config.yaml
d_mlp: 2560
vocab_size: 16384
activation: "swiglu"
norm: "rmsnorm"
norm_place: "pre"
qk_norm: true
tie_embeddings: false
lr_head: 0.00169
decay_fraction: 0.864
decay_shape: "linear"
doc_mask: true
MLP neurons of a small language model. Each row is named by its layer, matrix (gate and up: input weights; down: output weights) and neuron, and shows model dimensions 304-431. Each number is 128 + 24 x the weight over its row's rms, rounded and kept within 0 to 255. A neuron's up and down rows have the sign that makes its largest values positive.
After each neuron's rows, "fires on" lists the tokens most often at its 100 highest values on Wikipedia text that the model never trained on.

L11.gate832 [126 118 125 122 155 105 119 143 140  65 208  81 150 149  91 123 143 119 129 156 125 134 136  94 125  56 145 126 141 165  66 150 132 121 111  87 115 126 151 104 127 116 132 147 118 145 110  90 151 131 113 155 151 156 148 149 122 150 132 102 141 133 148 121 113 143 130 104 123 106 159 121 132 102 122 101  89 104 114 128  96 113  91 117 118 111 142 157 119 128 109 136 167 133  94 131 134 142  96 165 107 131 127 130 149 134 123 143 129 119 137 122 135 112 178 162 126  84 112 122 112 137  97 136 147 126 121 119]
L11.up832 [ 99 134  58  74 110 136 114 135 124 116 132 119 146 143 141 177 155 117 128 104 107 141  84 104 136 154 103 111 156  95 105 131 146 116 128 100 149 160 120 132 102 134 136 124 145 100  95 111  85 122 134 136 173 113  93  76 133 140 151 125 135 125 131  96 159 136 134 165 135 151 126 103 130 103 118 137 124 136 129 118 151 133 134 117 113  94 152 143 102 152 140 102 143 163 108 132 167 121 120 153 105 134 168  31 144 170 104 155 106  92 152 138 111 133 108 122 134 139 102 156 143 143  97 120 140 147  92 109]
L11.down832 [101 128 125 147 151  94  87 101 109 160 120  91 142 157 129 104 146 153 164 117 119 113 128 126 156 175 144  93 117 170 182 103 146 106 119 175 107  83 120  86 140  89 173 117 104 121 146 157 112 102 134 161 169 148 125 149 122 146 104 121 122 178 139 124 122 139 144 102 107 143 114  95 120 143  63 103 119 160 109 106 137 120 107 126 109 154 147 154 147 147 120 143  80 136 176  81 108  99  94 155 204 139 145 128 159 106 107 161 133 158 120 138 131 157 134 139 111 174 157 114  88  99  95 135 102 145 102 131]
fires on: " up", " an", " en", " down"

L11.gate949 [129 128 162 147 139 168  97 100 145 105 127 136 122 124 108  65 121  99 116 136 145 172 147 104 153 103  80 190 154 137  97 137 115 111  98  83 135  86 168  87 102 134 110 144 136 138 148 134 135 132 120 142  95 108 155 115 121 112 104 112 112 165 127 109 129  85 100 147 105 169  98 125 104 172 153 113 111 109 144 138 158 121 129 137 126 150 140 119 124 150  96 143 165 143 167 128 129  89 149 122 148 183 134 152 132 170 147 131 144 146 115 115 169 113 149 126 149 161 142  76 116 143 140 169 127 146 164 102]
L11.up949 [141 122 125 116  90 150  78 145 164 168 101 132  95 163 138 152 138 141 148 128 145 144 146  61 144 110 116 142 143 145 121 150 153  98 118 122 105 142 103 133 166 118 146 162 133 116 117 158 103 142 112 150 139  94 136 106 112 115 152 166 109 112 104 126  99 135 115 144 150 127 170  95 117 106 154 127 108 104 135 151  86 124 140 154 112 120 169 189 121 139 107 124 120 130 132 111 164 106 144 154 138 110 169 126 145 121 100 102 103 107 159 123 118 114 179 129 121 114 121  80 165  78 144 133  97 161 130  98]
L11.down949 [155 123 110 145 142  90 100 143 104 123 110 155 163 124 163 102 131 172 127 117 144 145  73 120 119 145 144 153 153 137 106 166 168 136 202 132 164 143 137  98 128 111 166 102 116 105 149 109 145 125 114 172 164 118  97 123 142 114  84 180 145 132 121 105 127 130 145  88 129 120  99 136 157 103 132 130 161 176 168 128 132 121 115 119 148 128 131 107 147 147 117 129 136 127 160  77  84  98  99 163 106  83 147 121 103 128 156 178 152 132 139 149 149  97 148 158 188 129 124 103 177 118 116 126 122 102 138  86]
fires on: " a", " in", "or", " In", " |", "o"

L11.gate831 [102 161 154 120  76 121 160 134 180 150 140 153 107 107 129 110 111 130 177  87 130 129 145 158 132 144 164 126 112  88  93 161 125 172 111 126 178  92 112 111 163 124 122 114 150 145 129 135 157 132 141 118 139 120  95 137 144 111 132 134 104  98 154 132 150  91 118 143 108 121 114 131 130 127 164  96 136 112 148  93  82 145 107  96 101 152 128 112 132 133  83 156 140 167  94 134 115 143 139  73 139 128 145 122 131 163 143 127 130  64 115 164 176 115 112 150 110  86 148 148 149 134 115 169 109  69 124 131]
L11.up831 [ 85 196 126 154 120 138 135 106 114 141 143 120 159 162 112 129 120 152 125  48 127 103  96 113 175 134 140  93 144 130 102 134 116 111 139 164 104 144 145 174  66 122 130 158 136 137  61 120 127 109  92 145  81 153 134 126 139 178 139 104  93  77 124 162 145  84 130  99 113 134 145 174 117 101 133 132 112 114  91  85 129 143 128 123 107 146 164 119 128 108  97 138 133 159 116 158 101  99 166 100 138 129 143 105 150 124 153  77 128 145 137 115 148 116 154 129  86  94 110  99 146 148 121 171 126 163 113 161]
L11.down831 [122 148 158 141 145 102  96 103 105 117 145 164  99 179 145 116 111 136  95 130 145 139 117 163 141 158 115 103 116 106  97 141  94 161  80 144 102  72 109  74 165 123 147 146 126 130 119 126 121 156 128 119 127 129 130 122 147 106 113 117 140 130 169 151 105 115 125 114 130 123  99 105 167 166 150 135 130 126 125 126 113 141 151 147 101 165 133 127 131 133 115 169  92  89 126 127 113 119  91  76 137 122 106 122 143 115 127  97 170 105 143 163  91 118 110 158 176  93 133 192 139 125 124 128 155 144 131 109]
fires on: "r", " C", " a", "l"

L11.gate792 [129 155  96 123 104 121 119 132 147 139  97 120 119 132 113 146 134 129 129 153 130 120 158 138 125 160 146 145 137 119 105 151 157  70 126 110 121 123 164 110 153 141 127 175 103 110  91 130 136 137 151 161 141 113  78 111 123 139 138 131 153  99 103 138  87 138 115 162 107 120 143 152 115 129 172 102 131 155  80 135 170 133 132 138 110  88 130 156 155 133 164 126 121  93  89 163 137 137 135 113 166 156  89 130 177 154 103 143  98 118 141 106 162 140 146 101 155 115 179 144 149  82 123  99  99 128 157 176]
L11.up792 [118 114 122 116  85 142 135 122 128 110 109 151 111 119 126 119 128 156 129 151 138  98  92 145 168 134 123 113 145 127 192 144  77 115 152 187 130 156 125 139 147 152 177  99 136 143 148 110 126 141 135 129 161 142 106 117 149 114 145 167 154 109 156  85 133 134 114 152 116 138 154 183 165 108 148  87 151 155 140 137 134 172 119 142  80  90 174 142 122 183 171 127 170 127 119 121 131 100  94 107 122 111  99 120 148 138 100 135 102  82 112 121 145 107  84 130 117 120  85 137 136 157 134 103 147 107  73 149]
L11.down792 [132 114 137 125 111 119 136  91 151  96 108 111 123 116 142 190 119 132 106 138 100 165 127 112 125 107  99  75 126 112 167 114 136 151 147 151 122 124 116  93 104  93 127  90 104 129 109 158 118 139 145 117 136 108 135 122  91  87 111 132 164 144 165 130 166 144 115 123 128  89 177 104 168  89 121 170 141 102 131 152  87 169 119 117 145 119 154  92 127 154 116 129 116  70 160 143 125 143  94 103 109 146 139  78 119 108 124 127 113 134 159 147 140 160 112 123 168 114 118 135 113 132 112 116 114 140 129 151]
fires on: ")", ",", "}", "u", " but", "x"

L11.gate720 [140  94 111 103 116 162 107 138 158 111 123  83 134  96  91 116 120 148 121 133  91 112 126 142 134 140 134 142 108 101 123 129 137 107 128 144 105 111 141 127 137 151  93 122 182 136 113 137 116 135 147 122 160 181 100 111  96 149  99 148 155 136 159 127 129 190  97  87 139 143 131  92 109 154 132 186 123 153 160 137 170 118 138 144 139 124  86 149 140  73 139 137 133 152 113 130 152 106 118 136 127 114 128  93 157 123  85  75 148 118 162 115 108 126 148 126 159 110 153 176 130 125 155 138 115 136 158 108]
L11.up720 [112 131 135 134  88 128  92 111 117 115 115 108 110 167 124 125 160 149 135 103 109 112 128 129 138 129 120 155 100 134 138 117 174 146 115 116 125 148 156 141 149  91 124  94 140 111  82 112 125 128 127 103 183 147 165 141 138 102 139 131 132  91 133 135 123 124 122 140 158 139 123 100 176 143 115 144  85 128 134 146 159 148 128 158 141 134 157 141  94 131 133 163 108 101 143 140 123  89 108 110 123 148 105 101  99 112 136 112 118  92 107 112  79 111 130 122 157 104 123 134 196 108 132 139 157 137 174 108]
L11.down720 [114 127 136 134 131 163 155 152 124 158 148 133 152 184 170 125 129 125 125 126 137 110 140 112 117 147 110  99  88 111  75 112 109 136  92 135 147 140 118 135 156 104 121 134 147 125  76 106 115 154 115  84 107 131 171 117  73 101 150 122 136 163 131 126 124 137 146 111 120 114  95 120 163 153 111 106 123 122 102 142  83 102 148 133 132 109 113 152 119 148 178 143 122 153 111  81 126 109 114 102 133 119 152  97 161 176 106 134 105  94 162 183 108 101 108 132 148 118 129 127 154 105 115 147 136 121 125 143]
fires on: " such", " it", " which", " It", " over", " z"

L11.gate456 [136  76 140 131 140 129 122 152 109 114  73 175  93 114  87 117 135 160 143 173 153 120 109 126 105 151 144 119  95 151 147 151 128 148  99 124 111 122  95 113 146 154 106 143 164 116 132  97 163 111 195 115  94 108 140 107 115 130 124  90 139  94 121 150 133 111 139 115 123 160 137 133 149 103 142 156  92  93 112 115 131 156  99 107 161 140 156 142 119 119 128 108 150 145 128 130 127 156  97 161 151 140 141 161 131  85 100 135  85 130 106 157 114 146 166 134 138 133 126 143 133 110  86  91 130 139 155 148]
L11.up456 [130 144 133 148 147 147  99  84 161 134 110 173 126 145 133 139 134  95  78 153 175 145 135 124 121  96 143 128  73 156 130 124 162 107 128 115 131 129  54 103 134 116  46 143 147  93 124 119 118 122 128 165 117  99 107 122  92 122 144 135 159 131 109 158 154 147 106 130  96 102 136 148 133 139 161 136 107  99 110 132 122 138 132 121  88 129 120 159 119 143 183  97 133 126 119 110 109 151 158  87 117 140  98 122 145 129 138 122 161 112 129 145 146 120 156 131 163 114  92 157 158 103  96 134 185 113 122 173]
L11.down456 [127 121  95 141 142 131 150  92 106 151 139 130 168 123 151 116 149 154 169 134 137 159 150 125 169 143 155 164 171 131 150 131 113  95 140 106 128  69 160 150 109 137 137 115 113 125 146  95 168 143 111 107 152 104 153 129 106  96 133 116  93 120 150 108 137 153 115 137 145 137 119 128 126  84 142  88 134 110 126 132 108 121 157 120 154 100 133 133 110 120 139 131 132 159 141 139 150 123 121 154  81 118 113 156 140 132 122 140 160 169 104 135 102 114 115 114 157 132 107 179 127 153 124 120 158 150 105 101]
fires on: " ", "19"

L11.gate308 [125 105 130 131 167 107 145 172  94 110 158  74 139 118 160 118  89 133 127 155 123 108 137 152 119 159 115 171 139 126 131  85 129 106 132  96 122 107  92 128  98 127 130 113 128 161  97 133 151 119 126 129 169 110 118 100 153 108 145 136 101 121 184 132 132 152 125 139 110 164 129 100 138 111 166  88 139  86 120 113 139 146 138 141 105  93 115 135 115 138 135 110 105 106 100  59 164 124 117 107 137 156 102 103 145 107  93 111 174 176 137 183 152 146 144 114 108  70 112 126 138 105 143 139 144 144 127 137]
L11.up308 [113 137 107 132 134 152 105 128 162 124 132 112  95 115 140 104 127 128 168 186 104  84 118 109 113 130 140  92 148 103 116 102 110 193 109 130 103 189 163 165  90 128 106 131 155 125 125 132 105 143 148 104 123 121 145 132 130 106 156 146 130 190 140 116 120 112 117  94 121 161 105 117 139 151  97 122 165 110 116 159 125 127 120 158 145 135  99 110 181 132 108 112 108  95 108 126 161 105 146 117  93  90 103 101 104 112 144 103 150 115 118 115 117 156 139 180 119 136 102 153 118 144  92 123 105 137 146 134]
L11.down308 [141  99 138 133 142 149 118 137 126 122 142  83 136 117 166  95 136 140 118 136 146 148 121 132 117 153 130  71 144 145 117 119 112 124 105 156 134 146 132 148 112 145 114 107  97 129 122  82 112 115 168 102 130 109 106 132 120  65 134 127 150 176 112 154 121 123 143 134  94 169 149  82 105 102 150  91 140 116  84 121 108 116 128 113 135 138 117 104 128 136 142 138 132 104 123 136 134  94 104 159 133 130 138 132 153 129 127 124 144 156 121 118 119 123 101 154 105 107 116 131 129 137  97 119 124 123 114 106]
fires on: " \"", " am", " Am", "–", "Am", " '"

L11.gate525 [136 132 181 132 172 137 166 130 150 102 120 107 148 154 130 152 162 169 141 149 139 102  91 115 159 124 141  96  88 116 121 145 143 124 121 127 114 141  92  89 124 115 107 141 159 146 151 136 162 116 157 159 196 153 115 138 133 148 105  89 147 123 124 131 135 128  92 109 121 106 166 136 103 114 100 140 133 141 151 157 126 128 135 147 145 162 140 134 107 169 123 128 148 189 118 113 130  98 144 150  88 165  74 136 135 154 124 125 117  95 148 147 109  96 141 106  87 154 141 114 146 127 153 124 195 133 136  97]
L11.up525 [143 133 137 192 120 130 105 140 114  91  90 142 125 144 129 143 127 106 115 136 124 137 135 112 148 168 134 138  71 123 128  72 103  92 123 116  91 154 143 132 104 122 145  84 123 148 107 115  86 104 127 157 164 125 137 108 117  76 109 102 102 152 112 156 193 137 111 119 141 124 143 132 115 119 154 115 126 121 152 142 121 167 102 130  65 141 126 103 131 149 132 115 139 115 174 112 128 151 132 126 138 165  88 129 126 155  97 141  96 108 151 129 146 136 144 140 130 102 129 116  86 124 163 120 122 133 117 166]
L11.down525 [119 161 135 119 113 157 132 126  87 134 116  99 142 116 108 127 125 110  84  81 160 110 120 151 105 110 134 152 130 114 138 159 147 180 151  92 152  84 125  94 142 140 118 132 128 130  94 159 133 142 119 104 125  80 143 122 113 150 140 112 141 111 132 111 142 130 112  85 147 145 115 139 134 151  79 139 123 111  71 155 154 154 148 146 119 109 159 155 114 117 131 145 130 134 169 146 100 121 126 107 156 152 153 155 110 119  72 138  77 112 160 128 149 107 151 134 127  96 125 133 110 167 145  83  90 134 143 114]
fires on: "\n", "===\n", " ===\n", " went", " from", ")\n"

L11.gate470 [151 128 123 139 197 155 168 108 149  90 101 163 126 102 158 137 112 178 150 160 169 145 126 161 108 149  97 119 118  83  97 168 110 134 169 109 124 121 128 111  89 151 108 130 118 122  74 139 148 103 145 127 144 194  77 122 145 156 119  94 101 125 112 107 145 149 153 104 124 153 140 125 112  99 114 168 143 112 154 144 100 135 146 128 107 117  87 110 144 143  95 182 100 144 141 150 125 133 106 118 127 168 149 130 124 140 175 129 171 150 140 117 152 121 111 140 127 136 154 122 109 128 125 137  95 122  84 162]
L11.up470 [110 147 116  90 141 105  88  97 119 119 127 145 124 140 124 130 114 140  96  84 135 119 160 137 139 154 120  82 102 104 168  93 105 171  87 113 100 110  86 113 150 164 141 110  66 103 118 127 136 108 119 109 131 151 135 186 117 124 148 149 120 121 151 119 170 116 109 126  96 133 117 120  75 123 128 111 122 140 185 111  96 164 116 119 147 121 107 140 130  90  76 128 187 150 161 123 182 147 107 145  72 125 150 136 154  95 123 142 108 135 123 200 118 141  99 146 126 159 124 150 169 110 139 157 152 161 138 136]
L11.down470 [175 101 156 117 145 144 131 120 155 128 129 116 120 125  85 120 127 160 159 134 155  91 130 145  94 142 170 149 116 105 118 210 119 135 137 122 163 142 139 130 123 102 144 118 145  97  98 178 138 148 124 134  99 139 142 122 131  35  94  80 122 115  77 164 102 154 110 130 140 148 151 172 152 105 131 138 138 141 146 132  62 118 105 102 133 128 154  67 145 160  98 155 141 119 117 108 104 103 115 143 139 131 101 131 130 122 146 143 138 146 106 113 101 131 160 122 102 133 177 111 102 118  90 105 155  96 122 122]
fires on: " after", ".", " February", ".\n", " April", " March"

L11.gate1732 [159 130 190 119 109 150 102 124 121  81 106 161 168 138 128 173  92 116 141 133 171 135  88 183 148 139 174 155 105 107  91 126 170 151 146 116 158 146  69 137 121 164 173 121 125 151 158 154 148  80 150 153 119  92 125 114 150 125 127 154 161 136 156 117 124 171 148 113  93  83 129 151 194 153 137 110  83  47 120 123 128 130 107 158 105  95 125 126 131 179  96 109 104 123  88 149 108 161 115 124 102 110 107 103 120  94 160 168  81 113 135 151 170 115 126 100  95 136 140 148 128 123 156  96 121 153 111 147]
L11.up1732 [147 136 114  96 150 165 122 122 170 122 147 141 128 125 132 128 125 136  76 135 134 132 132 135 107 139 122 124 116  75 119 121 130 162 102 141 131 137 153 164 115 113 140 133 109 118 168  82 183 120  99 101 136 101 145 186 160 156 132 129 159 105 119 128 117 131 189 127  94 122  55 127  52 123 143 144 138 109 143 147 115 136 139 145 199 151 105 139 143  91 129 186 119 128 133 136 116 128 175 120 113 112 114 127 129 116 125 158 103 137 114  89 134 130 189 104 146 133 113 142 147 125 147 155 129 156 116 119]
L11.down1732 [140 163 103 140 118 139 109 141 146 129 100 120 160 153 136 133 145  80 129 113 148 150 105 123 154 154 119 147 142  90 169 102 169 127 122 150 111 147 169 123 149 141 176 144  87 168 170 110 145 118  88 164 118 111 161 149 122 147 127 141 158 125 143  84 115 126 103 130 151 120 119 112 140 164 164 105 117 122 130  85 158 150 140  82 134 171 166 152 152 137 172 115 138  89 155 157 182 146 132 131 114 101 132  92 126 127 112 118 109 113 117 134 119 126 162 110 157 107 154 107 120 130 100 141 138  99 109 100]
fires on: " and", " ", " or", " not", " &"

L11.gate2314 [128 162 157 116 119 166 132  83 114 110 117 134 132 126 153 159 128 125 128  83  86 123 154 122 133  76 113 178  85 133 122 136 125 152 118 122 108 124 126 160 117 106 109 107 166 183  77 109 110 120 110 106 156 126 142 166 127 108  99 121 181 185 121 123 129 121 128 143 137 130  97 145 109 172 120 112  91 179  90 133 105 139 109 162 123 127 145 111 145 181 157 108 155 153 131 135 151  91 106 122 115 130 142 145 134 131  98  93 164 167 129 143 112 158 155 152 140 144 142 133 134 113 115 135 122 175 141 124]
L11.up2314 [134 119 162 120  74 120 130 126 119 117 156  71 189 119 143 119  89 139 102 116 120 115 135 117  91 117 142 105 121 158 145 141  75 133 137 132 102 105  89 139 137 128 120 115 109 136 166 172  76 170 108 133 133 130 138 172 120 124  80 111  98 147 101 166  67 128 155 122 146 140 145 148 136 116 103 185 135 132 151 165 143 125 123  96 116 119 129 165 139 135 193  99  91 154 127  93 163 140 115  97 142 107 147 148 156 125 169  97 129 112 108  93 121 127 162 122 207 110 127 132 110 106 118 164 129 138 106 145]
L11.down2314 [110 162 132 131 130 170 115  92 152 109 134 102 136  98 122 125 190 127  81 112 141 113 164 138 127 118 119 160 120 106 106 122 107 114 143 139 152 160  66 130 132 155 104 113 136 132 117 147 154 126 102 126 142  85 155 126 111 131  79 109  84 103 105 169 101 110 106 155  92 117 118 145 131 148 150 147 160  70 185 143 112 164 110 132 102 113 129 135 171 151 170 115 140 139 139 116 118  88 114 127 121  98 134 152 117 119 106  87 158 147 142 129  72 137  86 122 167 127 159 109 104 164 144 128 118 141 161 124]
fires on: " |", " from", " by", ",", " in", ";"

L11.gate1018 [112  99 164 113 125 149 144 145 110  66 132 139 141 129 122 144 180 174 117 136  96 147 138 118 166 123 147 116 117 110 145 130 155 144 153 114 113 125 120 160 142 132 123 164 153 143 127 104 104  99 127 143 152 129 135 117 157 145 124 168 149 146 104 116 146 112 115 135 134 130 120 145 126 146 157 160 130  95 100 121 117 185 156 117  81 119 122 161 144 156  86 124 123 105 133 151  71 101 138 121  86 138 133 114 140 150 133 134 105 179 125 129 105 158 156 100  91 126 108 141 120 174 128 146 101 134 138 122]
L11.up1018 [142 136 179 148 141 138 107 152 161 134 142 141 108 105 128 125 140 125 132 160 159 121 137 139 170 178 136 134 131 142 143 140  92 162 130 142 102 145  98 178 129 113 177 132 155 160 115 142 130 128 119 129 156 106  98 120 127 151 114 181 146 144 119 143 122 138 157 168 159 129 168 118 113 128  97 139 143 131 139 128 139 108 168 147 122  85  83 141 103 117 122 154 120  88 101 113 128 102 136 110 148 134 101 108 113  99 107 113 129  91 159 148 105 169  48 117 115 111  94 102 125 120 119 157 139 109 120 136]
L11.down1018 [143 127 143 158 117 167 115 124 102 121 130 126 129 134 118 143  99 117 100 172 131 106 161 131 120 179 132 129 113 132 106 171 107 125 112 133 144 160 121  89  87 110 193  86 111  87 146 142 111 154 124 126 115 107 110 106 123 106  89 128 127 121 131 154 128 102 132 112  92 121 147 126 109 119 120 120 140 133  99 114 171 101 141  97 126 187 167 154 131 123 131 118 136 140 139 160 111 164 120 166 131 129 191 150 129 115 116 131 168 111  78 134 129  89 133 122 120 121 165 122  93 174 141 138 139 153 111 149]
fires on: ".", ".\"", ").", "===\n", " ===\n", "\")"

L11.gate1954 [131 110 144 152 154 135  90 125 121  88  98 109 111 145 153 137 129 113 108  95 124  95  84 128 109  97 104 171 133 121 139 162 138 137 138 117 144 113 106 108 129 141 143 132 105 106 109 133 100  84 132 104 113 105 129 106 128 107 143 112 119 146 151 118  90 164 100 158  48 136 118 153 141 150 129 113 114 115 101 115 154 161  78 114 150 123 116 122 134 137  97 109 107 154 120 113 166 128 162  83 135 131 170 134 114 140 113 102 130  90 107 127 139 138  99 129 125 112 132 140 130 128 121 126 132 101  73 140]
L11.up1954 [123 146 108 153  50 100 140 144 181 130 134 136 142 180 122 159 133 130  92 105 115 138 100 138 155 126 140  96  96 127 148 129 128 155 149 142  83 149  87 135 120 107 118 105 161 152 113 100 121 123  92 170 148 119 191 136 115 126 112 130 164  91 158  93 182 119 143 136 150 127 134 146 155 143 124 123 125 110 106  95 150 131 149 114 104 127  95 112 129 120 159 106 120 108 129 155 140 143 116 131 143 134 136 114 142 123 143  99 126 151  67 102  91 125 110 117 114 156 112 115 107 134 143 138 139 140 140 153]
L11.down1954 [143 119 109 128 188  97 111 155 114 108 189 103 119 124 133 115 119 133 103  99 146 127 130 138 152 102 189 157 131  98 108 159 110 150 129 118 162 131 124  94  87 166 101 112 184 108 143 130 133 146 114 147 129  97 128 145 144 124 138 114  90  58 141  94 102 113 114 109 124 121 131 129 122 134 135 103 110  73 169 127 128 101 157 141 134 118 130 148  93 179 126 127 126  95 126 146 138 146 180  99 135 153 140 203 103 103 122 111 127 109 129 117 111 121 166 104  70 173 127 119 135 152 143 111  77 148 134 163]
fires on: " Sa", " la", " La", "ala", "10", "13"

L11.gate409 [141  92  91 131 107 131 154 144 116 113 140 112 125 112 124 119  73 118 102 103 129 153 105 126  80  64 147  95 157 125 157 107 114 105  99 169 102 108  96 112  96 137 112 160 161 132 116 136 100 139 156 136 137  88 153 124 111  98 132 192 144 155 123 183 121 157 154 171 109 165 153 155 131 111  92  92 144 127 139  95 124 108 104 128 136 183 131 167 140  86 179 153 103 112 138 144 145 117 138 135 151  61 105 144 138 133 141 125 129 158 159 135 142 137 146 168 138 117 148 126 152 116 123 114 104 126 100  98]
L11.up409 [ 91  75 126 127 138 146 145 130 105 140 138 113 108 127  66  73 118 130 174  88  94 119 134 143 112 134  98 146 137  91 110 140 123  96 133 176 134 101 132 142 134 143 112 105 126 136 117  88  99 112  88  43 108 118 146 111 140 127 154 123  91 122 158 129 113 132 118 113  85 109 115 138 117 118 137  86  85 103 154  85 129 101  88 203 109 153 113 146 145 178 108 117  52 105  99 118 144  97  97 114 117 148 121 132 111 123 144  81 124 159 123 173 109 146 127 171 102 116 116 112 118 135  85 132 129 134 118 152]
L11.down409 [112  98 150 123 141 160 130 119 124 121 139 114 143  98 108 117 133 121  83 142 123 139 111 137  75 127 164 130 126 126 136 146 159 143 122 113  90 124 137 126 128 130 109 124 136 105 133 185 120  86 138 122 191 155 159 137 156 107 131 159 118  72 146 145 156 132 167 158 111 150 119 130 107  98 120  74 171 126 141  87 119 137 143 151 107 116 140 144 159 115 104  99 114 139 157 137 102 131 126 105 155 125 134 192 123 150 166 100 118  94 149 142  98  99 158 127 111  91 113 145 163 101 130 142 116 153 134 165]
fires on: " am", " after", " Am", " of", "am", "Am"

L11.gate849 [ 97  69 113  97 140 166  85 118 105 114 182 126 111 138 104 130 118 170 140 137 113 142  70  63 133 135 153 129 114 110  91 125 125  95 136 126 137 121 114 132 101 126 137 141 128 138 131 133 123 136 167 148 114 111 139 129 119 150 132 119 145 121 125 116 128 111 141 129 149 126 105 102  92 129 151  97 105 110 125 156 110 147 103 119 142 120  87 148  91 142 136 144 135 107 131 146 119 146 129 136 143 185 131 146  74 104  85 101 144 154 149 155 152 128 126 116 107 107 117 106 161 106  88 124 130 124  95 106]
L11.up849 [126  91 148 115 156 151 120 172 120 138 138 119 140 102 130 120 109 112  96 139  98 106 119  66 119 161 138 155 109 120 109 122 126 132  97 120 171 113 143 110 140 116 155 143 133 139 146 111 146  86 130 121 151  94 108 107 119 183 118  88 138 140 151 120 142 105 103 110  92 170 110 184 140 118 144 117 118 159 146 102 150 167 119 106 167 118  75 136 143 148 141 119  94 131 121 132 128 122 127 150 135 113 141 191 103 140 116 116 131 120 154 128 139  64 146  80 169 156  97 116  74 129 123 113 161 132 153 159]
L11.down849 [128 133  94 114 144 105 127 136 112 131 126 116 170 117 130  90 200 127 143 140 118 139 133 163 147 146 129 137 126 121 125 115 168 135  93 143 147 135  92 114 146 116 119 128 131  92 142  91 139 133 104 139 139 107 131 149 154 117 112 115 114 151 171 113 100 170  81 139 147 153 119 144 153 145 122 117 123 124 118 132  93 104 140 124 112 133 122  92  55  90 143 136  93 157 100 118 140 162 152 154 133 134 153 132  91 132 106  89 139 152  77 116 145 125 139 115 128 128 100 145  97 134 130 116 152 115  95 130]
fires on: " ", " A", "-and", "z", " do", " for"

L11.gate1132 [ 91 123 110 111 169 132 142 109 131 117 127 115 118 134 140 109 132  99 149  98 127 100 127 138 143 119 133 134 159 101  98 139  75 114 102 137 138 132 100 127 157 112 104 119 100 117 142 145  98 135 121 102 158 141 137 107 125 118 115 172 140  86 143 158 119 113 100 146 135 122  83 126  81 120 105 160  84 107 120 116  88 110 144  53 142 116 131  96  94 134 114 116 149 169 140 120 147 137 146 148 113 143 116 165 112 102  96 133 140 118 114 153 138 151 167 109 137 152 154 114 118 152 144 103 160 122 108 110]
L11.up1132 [164 169 134 123 186 141 170 129 139 111 131 134 152 164 124 159 174 124 108  95 135 147 119 137 129 106 108 122 124 137 146 100 131 150 110 133  91 125 120 121 134 124 151 142 106 111 118 136  99 145 194 113 111 135  89 101  82 146 143 113 108 148  77 136 159 126 115 133 152  84 102 131 118 148  72 151 144 140 129 148 117 110 138  99 122 150  91 132 117 136 170 109 142 143 138 123 157 119 128 134 110 107 127 110 154  82 113 104 112 129 173 120 193 143 112 138 144 131 141 141 107 114 130 122 117 123 130 130]
L11.down1132 [167 123 112 116 102 146 111 119  84 133 125 126 142 106  99 149 167 127 130 103 156 129 124  81  88 150 170 148 125 165 159 146 154 104 129 144  89  79 149  98 124 139 142 131 122 138 126 131 168 165 153 154 126 107 154  64 132 122 111  92 155 127 107 124 127 160 153 117 107 119  95 142  64 114 154 162 118 145 105 124 145 126 155 108 137 156  98 146 131 137 121 121 141  74 147 131 155  72 165 119  97 130  93  88 144 131 146  86 122 142 129 107 137 115  95 103 136 130 118 127 148 111 135 146 152 113 157 155]
fires on: " from", " for", "7", " more", " up"

L11.gate1820 [ 83 142 127  94 122 118 131 138 131 117 107 115 101 142  91 132 121 130 126 105 146 114 138 132 108  76 174 137 142 130  78 114 127 100 174 122 144 114 123 138 102 140 110  98  97 116 145 141 150 150 136 131 141 131 144 125 126 113 153 120  98  53 122 144  74 109  82 108 104 151 156 142 149  87 112 123 108 124 110 158 144 137 107 142 145 151 160 124 141  96 154 137 124 168  92 174 117 149 166 102 152 150 162  99 172 165 126 112 168 160 103  99 114  89 124 160 120 169 123 120 109 149 123 130 147 110 121  83]
L11.up1820 [106 109 162  82 154 184  92 152 159  96 145 142 153 119 162 157 161 140 138 175 127 134 143 140 132  88 142 125 131 115 180 128 127 106 129  75  97 154 143 127 111 143 163 122 161 134 100 126 127 125 144 116 107 124  92 113 119 157 198  79 125 117 125 110 152 100 140 141 136 102 123  92 117  69 175 117 130 135 143 156 121 129 123 120 139  71 144 108 114 151 104 120 172 110 103 111 129 126 160 163  93 157 145 166 144 155 156 104 136 170 114 104 129 128 123 139 107  74 130  90 136 119 120 159 127 156 142 129]
L11.down1820 [164 178 128 112 148 123 125 110 152 162  92 124 112 115 129  87 124 162 130 160 105 124 137 146 167 166 130 148  96 164  91 109 156 121 135  84 146 125 163  97 144  93 143 149 158 145 157 114 124 155 115 118 138 131  73 129 141 121 178 107 139 141 117 127 150 130 115 144 176 118 133  89 116 163 132 124 113 108 144 131 155 141  66 159 156 175 137 130 109  89 138 134 112 143 129 131 124 112 165 126 124  94 143 139 139 155 125 160 135 128 148  95 154 115 136 137 140 128  60 136 128 163 119 152 114 126 106 163]
fires on: " to", "-", " tries", "ey"